config = dict(
    attn_scale=0.177,
    parallel_block=False,
    init_std_qkv=0.0154,
    beta1=0.95,
    lr_head=0.00483,
    batch_tokens=131072,
    train_tokens=820400000,
)
MLP neurons of a small language model. Each row is named by its layer, matrix (up: input weights) and neuron, and shows model dimensions 816-879. Each number is 200 + 30 x the weight over its row's rms, rounded and kept within 0 to 999.
After each neuron's rows, "fires on" lists the tokens most often at its 100 highest values on Wikipedia text that the model never trained on.

L3.up3385,157,178,182,190,201,180,210,232,224,200,182,224,210,190,167,234,222,205,175,234,231,188,248,127,184,269,170,182,195,186,264,164,248,213,208,143,192,188,177,188,204,170,184,174,164,171,196,267,167,247,170,180,221,223,234,210,192,197,233,251,165,241,177,170
fires on: "y", "ish", "ya"

L3.up1155,204,228,187,157,181,188,235,205,141,188,148,301,191,191,155,214,217,198,190,134,203,204,187,205,153,187,229,234,176,231,143,167,193,193,181,196,207,214,215,132,170,204,189,217,242,236,156,199,234,185,163,258,183,204,166,222,219,178,187,203,220,216,180,196
fires on: "l", "el", "il", "rol"

L3.up3529,216,196,217,244,235,188,192,219,276,211,186,235,188,208,242,172,202,157,197,192,228,218,203,146,180,190,214,168,186,205,177,197,199,147,196,203,184,202,205,168,226,199,186,181,253,193,206,210,201,213,228,230,227,235,202,197,208,193,203,222,223,164,181,218
fires on: "ato", "ong", "em", "ch", "é", "ung"

L3.up269,191,185,183,221,209,202,178,174,224,183,234,215,207,199,191,196,201,176,173,162,228,154,232,207,224,170,238,223,220,115,196,186,206,229,159,218,156,183,217,166,255,174,224,242,192,214,187,225,206,221,173,241,224,225,200,210,184,204,188,206,222,169,220,209
fires on: "'s", "'", " of the"

L3.up3507,106,160,209,197,191,214,199,181,213,176,216,187,198,189,200,191,234,188,239,194,186,200,261,176,188,219,178,162,118,205,200,219,259,231,205,180,196,184,189,141,202,192,212,210,196,209,227,252,172,216,219,187,233,237,180,218,191,180,196,235,157,205,224,255
fires on: " not", " most", " officially", "ly", " highest"

L3.up575,185,168,227,159,164,213,258,207,222,205,207,169,213,208,188,175,211,132,148,190,165,189,216,223,215,195,223,204,206,196,202,174,186,193,192,151,190,212,179,220,249,217,219,141,261,183,168,192,192,206,202,217,171,161,251,172,221,232,232,151,242,213,193,210
fires on: "7", " on ", "ub"

L3.up2813,192,134,212,206,224,153,216,191,187,253,117,191,226,206,205,185,196,163,170,209,201,214,206,190,194,191,228,147,203,226,251,155,176,129,188,172,158,225,187,214,190,263,159,248,233,190,168,193,166,172,187,135,232,190,225,203,172,174,223,223,163,236,223,251
fires on: "-", "af", " double", " co-"

L3.up1787,210,145,158,209,149,176,197,208,199,218,142,213,160,173,174,199,184,192,241,212,216,166,200,186,186,185,184,194,169,159,181,200,236,175,169,171,186,244,214,192,171,198,171,201,222,208,225,145,193,197,188,224,244,215,204,192,232,190,191,212,252,241,180,223
fires on: ",", " from", " to", " of"

L3.up3577,196,201,134,142,193,175,198,188,196,227,190,210,166,190,250,160,247,166,150,241,188,238,298,218,192,215,199,134,202,223,140,154,238,145,175,196,191,173,238,212,270,221,236,207,140,217,172,177,151,223,172,192,213,225,213,230,201,215,241,262,170,189,190,226
fires on: ", and", " as", " even", " ...", " any", "ment"

L3.up711,147,226,233,198,170,163,161,205,181,186,187,195,219,220,168,195,239,199,165,211,205,221,194,168,168,177,251,151,141,208,207,175,196,154,224,215,195,193,235,199,205,248,208,163,180,211,216,197,249,222,234,262,208,222,207,195,210,161,151,231,261,173,268,180
fires on: " of", "ik", "ary", "ess", "ight", "ord"

L3.up3982,213,191,166,162,195,162,223,158,268,235,233,182,212,161,183,196,233,172,186,260,170,117,166,195,205,192,230,204,195,210,223,182,248,225,193,194,188,208,191,108,231,192,225,205,167,209,202,251,198,202,108,223,196,257,194,233,192,200,162,246,163,269,185,191
fires on: "'s", " Best", "th", "'"

L3.up2398,194,180,176,175,188,113,162,221,230,234,204,207,222,160,211,181,241,185,219,214,207,160,174,144,197,197,236,162,183,219,204,188,202,185,163,170,142,224,204,237,164,246,211,216,244,214,224,227,168,192,167,230,236,231,192,181,209,170,225,187,224,272,195,226
fires on: ",", " to ", "5"

L3.up130,198,214,237,167,206,194,219,190,253,156,224,214,157,182,201,176,229,164,165,242,215,207,185,189,197,194,236,201,166,233,214,199,221,222,236,226,188,242,167,246,241,196,224,194,265,205,173,260,199,226,183,182,254,221,173,217,235,209,220,204,170,212,202,249
fires on: ".", " and", " &", "-", " D."

L3.up2602,209,186,199,210,214,196,193,245,248,198,240,151,210,214,178,190,237,206,190,180,235,236,237,196,204,221,247,173,195,224,260,171,183,177,186,198,192,215,163,196,166,206,214,217,194,186,291,233,166,207,214,261,250,285,204,212,189,204,172,243,194,253,140,217
fires on: " of", "es of", ") | ", "s of", "ies of"

L3.up733,167,158,215,126,226,177,177,180,175,231,196,205,173,204,145,206,218,190,187,220,174,156,237,170,225,210,225,138,186,209,217,190,207,202,211,129,237,214,177,191,231,216,173,235,239,159,213,207,227,219,196,190,239,224,236,288,240,220,231,219,139,213,215,228
fires on: "\n\n", ") is a", ";", "\n", " It"

L3.up278,214,157,178,273,74,239,206,215,206,256,235,232,223,227,195,188,195,234,186,198,183,181,199,237,204,195,209,196,200,177,191,169,193,150,112,200,196,184,208,170,166,219,183,218,195,164,237,209,197,210,245,144,190,207,194,187,183,181,177,155,222,221,167,241
fires on: "6", "7", "ents", "ide", "ries", "5"

L3.up632,161,191,140,192,142,166,213,247,260,250,163,197,206,205,251,173,189,232,186,162,199,232,302,182,253,234,203,233,217,188,216,211,204,231,200,177,196,198,198,204,191,176,210,211,257,203,211,205,220,196,208,186,197,264,215,215,224,195,177,206,194,163,192,177
fires on: "),", ",", ", an", " or", " |", ", or"

L3.up3636,144,170,193,160,196,200,125,227,246,246,178,213,155,166,210,202,280,131,194,203,137,231,194,187,192,203,237,167,166,222,181,181,213,232,147,189,232,211,186,136,166,222,168,214,181,187,229,184,174,262,178,188,209,177,214,211,247,196,188,194,202,211,228,228
fires on: ", and", "),", "s,", ",", "y,"

L3.up392,143,235,200,168,223,214,201,161,247,170,214,242,176,179,205,177,204,154,150,184,233,201,184,153,182,215,196,175,186,180,146,176,197,218,206,140,183,215,204,197,171,228,212,195,193,210,220,208,229,217,182,184,219,164,181,237,201,180,200,230,247,236,207,158
fires on: "yl", "The", "hen", "hyl", "The following"

L3.up1468,155,235,192,218,143,200,136,170,194,256,243,214,186,193,203,204,225,194,203,203,210,178,243,218,249,238,240,162,209,173,189,204,182,150,164,167,159,194,239,225,172,255,201,150,211,236,235,188,261,184,165,169,195,260,192,285,167,155,148,223,197,232,211,228
fires on: "1", ", ", "it"

L3.up1910,178,225,144,226,173,199,174,202,192,267,221,162,188,202,227,171,233,180,234,155,238,218,240,178,207,190,231,204,192,188,174,208,203,176,248,195,187,157,228,177,190,227,194,218,179,210,170,185,197,226,150,198,263,316,183,202,220,212,173,226,223,242,196,223
fires on: ", ", " (p", "==L", " (l"

L3.up3387,198,203,218,154,144,162,180,185,272,234,192,214,153,208,203,171,235,114,224,199,204,152,200,241,248,227,212,154,201,205,157,176,140,193,163,185,207,185,180,204,183,205,139,204,199,175,196,232,176,209,197,167,220,181,209,252,197,175,262,173,194,219,191,228
fires on: "3", "-", "17", " These", "7"

L3.up2618,111,174,183,173,194,145,248,173,218,189,210,187,225,181,161,173,233,181,204,220,237,177,193,193,237,211,248,245,157,196,225,186,183,178,245,146,237,215,178,208,202,188,238,140,243,204,226,146,186,180,148,197,149,208,185,219,225,205,213,143,185,244,283,224
fires on: " ", "u", "i", " bi", "au", "ai"

L3.up2327,203,196,169,174,198,154,143,226,210,206,135,199,180,150,144,150,295,198,225,142,265,182,203,150,175,192,168,202,188,151,210,224,256,180,171,203,206,182,242,199,167,158,187,174,203,215,203,176,197,230,189,178,251,222,171,189,201,154,212,205,136,275,179,175
fires on: "v", "ov", "u", "or", "va"

L3.up1486,200,239,222,199,142,143,207,203,226,193,235,177,193,198,201,181,221,224,212,181,204,207,219,202,187,206,179,179,151,178,236,220,168,200,212,178,224,224,215,207,156,155,219,175,202,219,196,232,179,203,222,223,181,204,192,214,218,162,195,172,170,233,245,215
fires on: "u", "as", "e", "ill", "o"

L3.up1112,143,192,168,150,224,168,174,180,191,229,225,242,237,209,265,177,224,183,194,236,214,224,230,199,151,166,223,192,163,264,237,211,235,176,198,166,175,182,221,244,188,141,234,204,177,205,208,206,158,282,181,221,205,205,203,216,208,191,234,232,231,252,225,170
fires on: " The", " More", " These", "The", " This", " from The"

L3.up795,183,223,197,170,195,219,155,210,240,258,210,210,189,232,206,177,213,214,205,192,228,219,218,171,246,185,203,193,212,178,194,152,185,245,228,194,197,209,183,242,258,254,214,219,167,192,201,237,219,248,217,214,197,194,185,209,225,200,177,187,239,162,177,213
fires on: "\n\n", "\n", " the s", " without", " through"

L3.up956,206,212,190,214,176,165,218,220,232,251,153,198,191,233,183,205,209,178,159,214,200,142,213,169,230,180,209,205,156,192,190,153,173,171,223,210,166,158,241,209,186,200,162,207,199,212,197,196,207,195,201,199,209,228,221,206,212,149,169,172,217,237,216,231
fires on: " ", " | ", "at", "p", "): "

L3.up2114,106,268,177,162,257,205,211,179,214,213,190,202,215,225,185,201,171,214,152,203,203,168,215,232,106,175,211,209,201,159,216,249,220,240,161,180,227,146,166,225,192,194,238,177,194,241,225,184,179,191,212,224,128,202,144,192,156,227,147,197,194,189,207,247
fires on: "-", "."

L3.up2765,185,239,176,147,228,161,200,194,206,186,165,187,130,206,191,189,175,220,188,213,197,222,160,170,229,195,214,214,204,201,216,191,188,238,210,162,196,207,199,197,160,181,179,165,250,224,173,184,200,229,149,237,201,235,201,216,172,196,119,191,165,174,201,213
fires on: "in", "st", "hen", "A", "a"

L3.up22,148,200,160,188,193,177,194,225,192,199,187,219,148,215,200,192,197,199,171,156,257,181,220,168,189,127,201,186,204,241,257,195,224,195,179,178,202,181,198,249,166,163,138,193,226,192,171,210,223,207,233,228,246,227,196,188,179,221,212,203,203,163,199,202
fires on: " and", "s and", " and St", " &"

L3.up2551,144,212,182,192,183,152,235,249,220,166,152,189,164,148,223,194,221,191,184,170,181,166,199,200,226,182,166,205,176,212,219,215,295,229,188,189,162,239,222,228,191,217,224,148,182,281,205,211,211,202,207,198,212,211,203,189,198,152,248,213,220,231,197,221
fires on: " V", "\"", "k", " v"

L3.up2082,223,173,221,233,195,217,214,205,236,191,167,186,212,241,240,153,219,194,187,201,239,190,246,91,210,163,237,186,202,204,206,199,210,160,220,253,200,225,221,234,196,221,186,222,197,197,210,161,192,204,223,263,250,192,200,246,219,195,163,164,214,207,198,227
fires on: "n", " and", ","

L3.up3057,168,170,154,172,184,186,176,189,224,149,211,145,110,207,186,155,195,190,239,186,235,219,265,210,148,198,204,171,223,203,231,242,210,218,187,188,207,193,183,216,158,207,188,178,159,218,232,188,212,214,198,194,195,223,206,169,224,162,173,201,206,198,176,210
fires on: " L", " Sh", " J", " D"

L3.up508,185,217,233,154,218,182,233,138,194,231,215,179,194,174,152,173,215,228,181,222,204,163,254,184,237,230,239,208,195,210,200,166,172,186,207,214,183,237,196,234,213,280,172,253,185,169,249,243,149,256,180,245,215,148,171,249,200,179,126,233,177,202,206,205
fires on: ";", "s", ",", " that"

L3.up3267,165,217,205,193,204,181,179,253,243,233,230,217,254,164,188,196,220,197,280,219,216,157,183,145,172,158,217,218,172,226,258,206,170,175,212,180,165,228,163,223,155,225,180,157,183,178,220,228,173,201,164,199,211,212,173,217,188,251,186,207,136,231,218,210
fires on: "–", "et", "es", "anc", "ept"

L3.up452,145,249,266,175,152,186,203,224,184,180,191,210,133,214,229,212,200,198,221,218,178,138,208,209,204,214,168,215,169,158,193,179,202,172,215,234,219,222,126,161,239,213,183,271,215,183,217,241,210,205,196,152,212,213,174,268,267,180,240,243,228,209,212,214
fires on: " before", "ing,", " throughout", " winning", "er,"

L3.up238,202,174,173,195,203,198,197,194,282,257,194,189,168,173,188,195,233,185,226,182,235,184,184,182,253,204,210,191,130,187,311,239,215,158,218,172,209,207,189,213,156,206,159,226,178,152,211,229,195,237,237,191,207,204,192,215,170,216,192,214,162,198,218,190
fires on: "–", ":", "\n\n", "\n"

L3.up3611,224,203,177,173,178,174,251,228,224,242,181,189,191,170,242,206,191,213,286,231,175,188,224,195,228,184,155,180,201,225,178,189,178,164,166,214,186,180,194,241,203,200,182,218,209,205,196,228,217,222,206,209,219,252,203,207,278,190,193,235,202,169,172,194
fires on: ") |", ");", ";", "in |"

L3.up2855,210,243,164,164,217,177,126,168,205,171,187,173,171,183,179,182,232,179,247,184,200,151,148,205,213,228,150,187,169,215,200,240,230,201,226,180,221,227,197,141,203,217,200,193,213,217,283,149,140,221,232,175,183,208,246,216,214,170,164,195,204,216,244,251
fires on: " sh", " Sh", ", Sh", "ar", "sh", "Sh"

L3.up3424,206,201,216,183,223,174,177,167,210,212,173,204,158,200,178,182,221,224,210,160,193,212,160,171,227,228,220,210,168,228,278,215,178,198,207,208,263,212,176,233,174,203,178,221,211,202,125,313,189,183,202,221,191,216,169,162,234,222,208,222,191,220,195,195
fires on: "a", "- Gr", " Gr", "-", "r", "al"

L3.up1524,152,201,196,173,181,138,190,179,227,152,173,216,167,158,192,213,191,184,216,185,200,192,169,189,206,217,203,209,185,155,209,198,213,207,200,185,214,199,153,215,148,252,223,236,222,195,165,238,215,204,248,218,196,207,144,238,219,158,213,207,199,182,240,234
fires on: " I", " n", "- I", " | I", ", I", " of I"

L3.up3842,198,193,159,137,223,174,218,181,184,179,211,191,165,190,192,183,186,185,179,179,203,150,167,188,206,204,208,225,218,242,247,213,184,231,181,183,188,215,179,252,181,192,190,245,268,229,115,180,227,188,103,246,203,207,192,256,193,251,219,204,151,182,245,227
fires on: " a", "c", " An", " an", " or"

L3.up2572,193,211,138,203,184,193,196,198,265,227,175,196,190,135,178,198,206,143,189,223,236,211,214,118,195,171,198,188,209,249,203,220,217,155,202,206,180,232,207,207,178,222,189,191,184,197,190,260,233,201,160,203,286,242,209,207,225,187,173,204,182,225,223,165
fires on: " | ", "2", "–", "ate", "k"

L3.up2283,206,178,188,177,194,203,202,212,230,209,164,160,234,154,191,207,201,191,200,242,205,236,207,194,208,181,206,182,196,164,241,200,189,155,187,216,203,128,173,260,182,193,179,249,135,196,274,231,218,263,198,221,205,186,204,216,287,223,208,225,178,217,209,220
fires on: " who", "-", " he", " they", "he"

L3.up1551,181,222,179,160,188,181,185,208,208,219,171,207,194,215,126,206,215,186,175,217,161,226,214,149,196,196,275,177,192,186,213,172,219,161,246,160,230,226,204,184,184,265,129,217,242,204,192,211,143,242,188,212,227,237,223,279,250,198,134,231,224,208,238,172
fires on: ",", "s,", ", and", ", b", ", st"

L3.up3897,210,190,180,190,193,152,230,199,215,173,169,177,199,214,205,180,210,172,202,196,253,202,199,136,197,184,193,201,189,219,223,193,185,172,190,173,161,232,209,205,172,165,179,197,227,262,189,165,247,219,168,215,241,210,238,208,196,210,185,216,230,179,239,202
fires on: "c", "ar", "ed", "t", ":"

L3.up3796,217,204,204,204,186,162,205,218,222,168,157,209,174,223,260,187,163,197,178,235,209,169,207,194,180,165,209,153,181,181,231,186,258,156,172,195,200,125,190,201,183,242,247,208,243,178,170,192,174,181,231,187,208,182,164,253,204,217,169,216,199,231,247,216
fires on: ".", " and the", "1", "94"

L3.up919,206,179,194,194,185,157,220,263,195,224,191,194,209,176,177,185,207,222,209,236,215,213,185,212,189,189,214,223,152,190,215,191,171,185,199,189,166,211,203,206,192,189,187,156,259,210,231,156,228,181,197,218,188,222,219,201,176,242,227,171,242,256,186,184
fires on: "il", "ble", "ene", "our", "any", "ouse"

L3.up3193,207,205,180,246,173,198,241,264,194,187,174,225,207,201,188,227,244,185,157,202,180,186,227,188,260,209,196,233,153,205,220,203,183,171,154,245,219,235,246,160,199,212,172,183,234,216,182,211,168,198,201,175,210,193,269,198,236,166,200,188,171,207,186,140
fires on: "8", "7", "is", "ide", "ne", " mother"

L3.up77,220,174,198,193,259,169,176,204,213,202,156,190,146,242,194,188,216,200,182,217,237,168,199,206,192,188,229,205,147,169,245,159,219,176,202,183,179,194,204,200,191,255,190,188,190,223,192,177,177,181,173,271,248,224,271,176,221,187,208,198,213,188,174,225
fires on: "; ", " | ", "% | "

L3.up701,224,172,226,142,173,172,209,232,201,189,261,190,157,235,127,247,199,212,167,198,215,197,175,223,189,215,177,174,176,164,184,122,250,179,178,167,203,203,217,236,196,213,233,209,174,196,231,200,208,176,199,239,203,192,233,239,236,213,191,244,189,220,244,218
fires on: ", ", " She", " Women", " she", " female"

L3.up93,165,209,216,205,207,161,180,192,240,159,176,218,193,159,206,199,220,227,173,203,292,223,213,122,184,150,247,137,143,161,231,172,199,227,165,250,199,231,151,233,198,199,238,220,217,200,172,228,222,241,157,276,259,265,204,170,227,191,198,199,191,188,164,162
fires on: " and", " &", " or", "o and", "in and"

L3.up3384,156,190,203,168,201,218,203,194,171,186,199,182,208,241,149,194,210,225,195,239,191,184,150,180,182,165,193,177,212,177,158,218,234,168,187,189,237,247,196,255,173,248,175,217,187,236,194,190,231,207,179,193,213,218,217,218,250,155,220,200,181,179,254,206
fires on: " N", " L", " S"

L3.up849,191,201,190,185,218,166,230,174,208,250,214,197,168,176,235,213,180,250,245,241,194,234,209,197,189,194,196,187,212,201,163,218,183,212,208,187,181,194,181,210,208,223,212,217,192,218,275,235,197,230,223,165,190,209,219,258,220,140,208,229,231,210,234,175
fires on: "–", " of the", " during the", " the S", "-S", " The S"

L3.up4050,160,157,217,208,172,210,234,205,242,216,180,194,198,199,213,208,171,194,195,224,240,214,174,178,155,171,234,209,195,196,220,178,179,222,199,187,176,168,177,213,197,170,159,272,179,198,234,186,230,244,152,237,190,225,158,198,196,209,191,208,201,176,246,156
fires on: "-", " E", "ol", "he", "- We"

L3.up736,179,216,222,241,198,211,171,223,195,254,257,216,208,191,252,210,201,211,167,206,179,136,244,179,239,191,253,185,224,160,227,215,245,135,158,165,232,182,156,236,167,249,207,195,229,191,186,210,234,211,219,186,205,231,201,165,200,215,153,189,271,179,173,209
fires on: "1"

L3.up1678,212,215,176,181,145,189,215,203,212,188,184,225,177,252,169,157,198,137,144,199,198,130,206,128,202,138,172,185,177,140,264,178,212,153,263,244,171,169,186,167,213,214,155,189,276,236,189,247,224,242,184,186,213,221,171,212,260,169,197,191,165,246,200,178
fires on: "ly", "9", "7", " name", "8", "rom"

L3.up1211,135,213,207,150,222,204,170,229,170,239,193,234,190,151,193,190,281,179,172,215,197,174,216,187,188,201,208,190,185,186,217,180,215,177,207,180,154,217,184,207,213,182,208,163,225,199,176,240,236,242,176,199,248,205,197,248,192,201,181,204,205,170,214,144
fires on: "y", "ich", "et", "se", "s", " on the"

L3.up1311,192,196,190,91,162,149,184,193,210,182,180,207,121,209,205,136,228,194,197,214,236,184,212,179,182,184,236,150,207,211,204,162,211,184,209,205,160,162,192,186,184,160,189,203,210,254,154,184,199,216,142,237,214,253,195,232,195,159,198,248,172,229,284,180
fires on: "\n\n", "ond", "ath"

L3.up920,172,201,225,145,180,180,205,152,198,182,174,210,208,220,183,266,240,227,248,195,206,172,214,220,162,194,265,169,179,172,190,199,209,181,202,187,196,264,269,183,194,191,233,152,192,274,213,230,168,186,202,240,170,191,184,171,193,194,261,218,152,209,235,184
fires on: "er", "ly", " black", "-"

L3.up431,181,210,206,162,227,160,224,220,259,205,190,160,180,222,182,161,229,187,223,275,251,245,194,161,222,148,290,153,221,217,191,177,154,138,211,131,144,177,205,231,164,219,162,243,232,260,239,220,203,196,190,221,246,266,205,200,212,185,157,217,186,152,194,232
fires on: ", ", " M", " w", " ", " v", " | "

L3.up2522,211,161,190,230,167,241,150,264,177,223,225,216,217,182,197,202,218,140,267,138,167,225,224,198,220,209,213,193,151,147,206,113,181,148,175,191,194,203,185,203,185,191,194,254,176,209,221,229,203,198,181,186,240,190,211,211,184,230,188,201,175,224,215,201
fires on: "ore", "enc", "s", "id", "on", "ot"

L3.up2278,205,157,216,144,174,167,248,157,197,215,239,160,170,249,247,198,250,203,200,254,182,201,248,226,225,222,204,148,229,128,199,154,252,215,173,184,207,227,222,221,169,194,207,211,163,202,206,165,136,209,171,205,174,187,203,261,200,157,133,193,287,212,199,227
fires on: "ed", "s", "es", " that"

L3.up3787,253,244,237,193,167,199,218,218,217,190,218,190,204,241,104,234,223,222,209,178,218,164,189,132,172,170,175,219,159,181,220,189,218,159,182,170,230,172,211,186,170,170,230,188,176,235,183,250,173,210,153,188,246,255,249,191,184,230,205,232,188,252,176,178
fires on: "ost", "q", "d", "ul", "du"

L3.up3466,208,211,211,124,224,195,166,189,257,165,146,205,166,208,218,206,197,168,205,204,198,161,189,218,206,202,235,213,158,151,230,207,214,203,232,155,168,200,213,177,201,239,191,195,203,219,189,223,210,164,133,262,242,207,206,183,254,231,225,219,157,167,223,229
fires on: "\n", "; ", "| ", "f"

L3.up984,199,230,192,171,178,181,188,244,182,266,187,167,201,157,243,191,201,213,161,201,189,245,252,165,133,174,175,218,159,161,210,224,225,233,156,194,227,157,223,209,219,164,241,202,242,193,193,287,192,242,190,226,224,260,166,274,217,203,194,254,142,183,225,191
fires on: " that", ", in", " v.", " | +", " when", " in"

L3.up203,199,277,156,196,222,206,187,251,164,192,192,265,195,168,223,187,218,261,223,210,288,240,190,203,195,160,269,161,180,164,194,244,185,193,191,208,166,175,268,144,200,202,173,204,214,228,196,149,207,221,186,214,220,246,208,165,196,162,207,204,190,197,218,159
fires on: "e", "ost", "el", "ich", "il", "é"

L3.up3139,185,146,202,159,225,145,235,242,224,174,162,185,172,237,203,194,204,151,206,198,230,206,184,177,204,174,215,190,164,212,227,212,172,201,154,207,217,171,198,181,183,151,201,168,187,223,157,222,232,198,211,218,187,178,219,210,193,179,237,193,181,199,200,255
fires on: " and"

L3.up1880,240,185,233,133,184,187,189,232,156,261,141,188,200,195,171,214,244,227,193,218,192,168,254,155,141,214,195,196,192,161,193,171,214,155,184,167,161,194,206,217,240,189,204,155,234,278,179,241,223,238,182,205,252,204,184,202,212,194,181,209,196,251,224,196
fires on: "ch", "y", "k", "t", "d", "own"

L3.up1780,161,202,198,186,202,164,225,187,247,194,152,197,165,202,174,208,208,186,169,220,234,208,207,193,156,218,236,143,193,183,248,180,206,116,211,174,162,143,249,209,135,192,177,155,166,219,169,223,159,202,214,189,220,211,184,233,170,239,240,219,176,199,189,167
fires on: " ", "-", " No."

L3.up933,149,182,171,149,171,194,204,207,176,180,225,202,218,181,196,201,199,198,146,228,182,191,228,166,212,181,283,159,171,201,185,151,219,165,177,208,197,177,252,248,195,216,203,190,211,227,212,208,199,226,167,194,214,239,222,223,203,144,184,214,239,175,177,245
fires on: "um", "ub", "us", "ane"

L3.up3713,147,261,206,154,195,203,251,259,208,191,160,252,187,199,197,207,228,228,108,147,192,188,229,180,214,247,220,227,175,195,221,149,215,203,158,203,163,196,193,230,210,204,273,165,212,185,208,190,232,241,171,255,207,262,247,213,175,202,166,234,224,204,198,146
fires on: "A", ":", " affirmed", " check", "ed", "AL"

L3.up2511,179,205,240,194,176,200,205,265,98,144,160,204,220,174,207,190,217,265,214,208,205,151,206,203,182,230,281,206,215,191,200,161,191,185,173,175,215,224,160,191,160,196,196,225,192,211,227,257,218,212,188,184,189,213,192,239,153,254,227,242,155,216,218,193
fires on: "ist", "as", " year", " season", " time", " not"

L3.up1941,181,221,204,131,179,179,197,218,232,213,252,189,178,264,192,168,229,230,231,187,212,194,211,162,193,203,202,250,194,211,230,227,189,210,231,196,282,214,176,164,172,213,169,178,213,248,218,203,245,175,127,192,229,212,238,197,222,200,137,223,175,191,221,175
fires on: "i", "bi", "C", " bi"

L3.up17,207,160,179,136,200,174,205,232,222,207,216,189,190,184,111,207,217,167,206,233,247,230,200,184,193,191,242,141,204,222,244,186,248,161,202,151,245,201,237,240,192,205,218,188,225,232,191,231,209,200,174,150,210,167,151,211,167,222,241,202,148,248,248,151
fires on: "-", " "

L3.up2071,208,212,161,210,217,205,192,229,181,210,147,196,195,182,221,221,196,172,250,229,178,176,239,199,211,166,197,214,184,201,202,206,195,128,173,216,214,156,220,209,210,232,211,235,234,182,201,206,289,197,184,250,234,250,194,218,217,173,211,166,234,236,200,256
fires on: "1", " air", " friend"

L3.up1728,147,235,152,161,206,174,218,155,197,174,158,219,173,182,202,163,271,212,244,191,237,237,195,185,207,197,196,189,203,165,260,206,189,151,194,209,237,183,222,269,169,214,153,237,242,217,210,163,203,227,182,154,202,202,151,183,170,167,201,199,151,227,252,238
fires on: ".", " as", "i", "al", "-A"

L3.up1560,289,222,205,188,212,192,189,174,211,220,221,158,155,155,194,248,195,198,228,207,205,206,194,207,208,195,212,166,167,193,210,190,287,192,157,167,180,199,210,271,217,226,252,219,186,212,239,281,192,168,223,229,235,198,222,177,202,219,233,217,218,168,132,200
fires on: "ing", " of", "s", " that", ",", " and"

L3.up496,229,185,217,190,171,191,184,236,211,205,182,190,214,210,194,191,201,237,242,209,206,187,207,123,206,209,201,217,175,230,198,169,233,196,176,144,234,219,230,230,188,248,202,269,147,180,210,241,188,218,211,185,267,247,237,185,220,214,250,217,188,178,152,206
fires on: " took", "ev", " revers", " takes", " take", "4"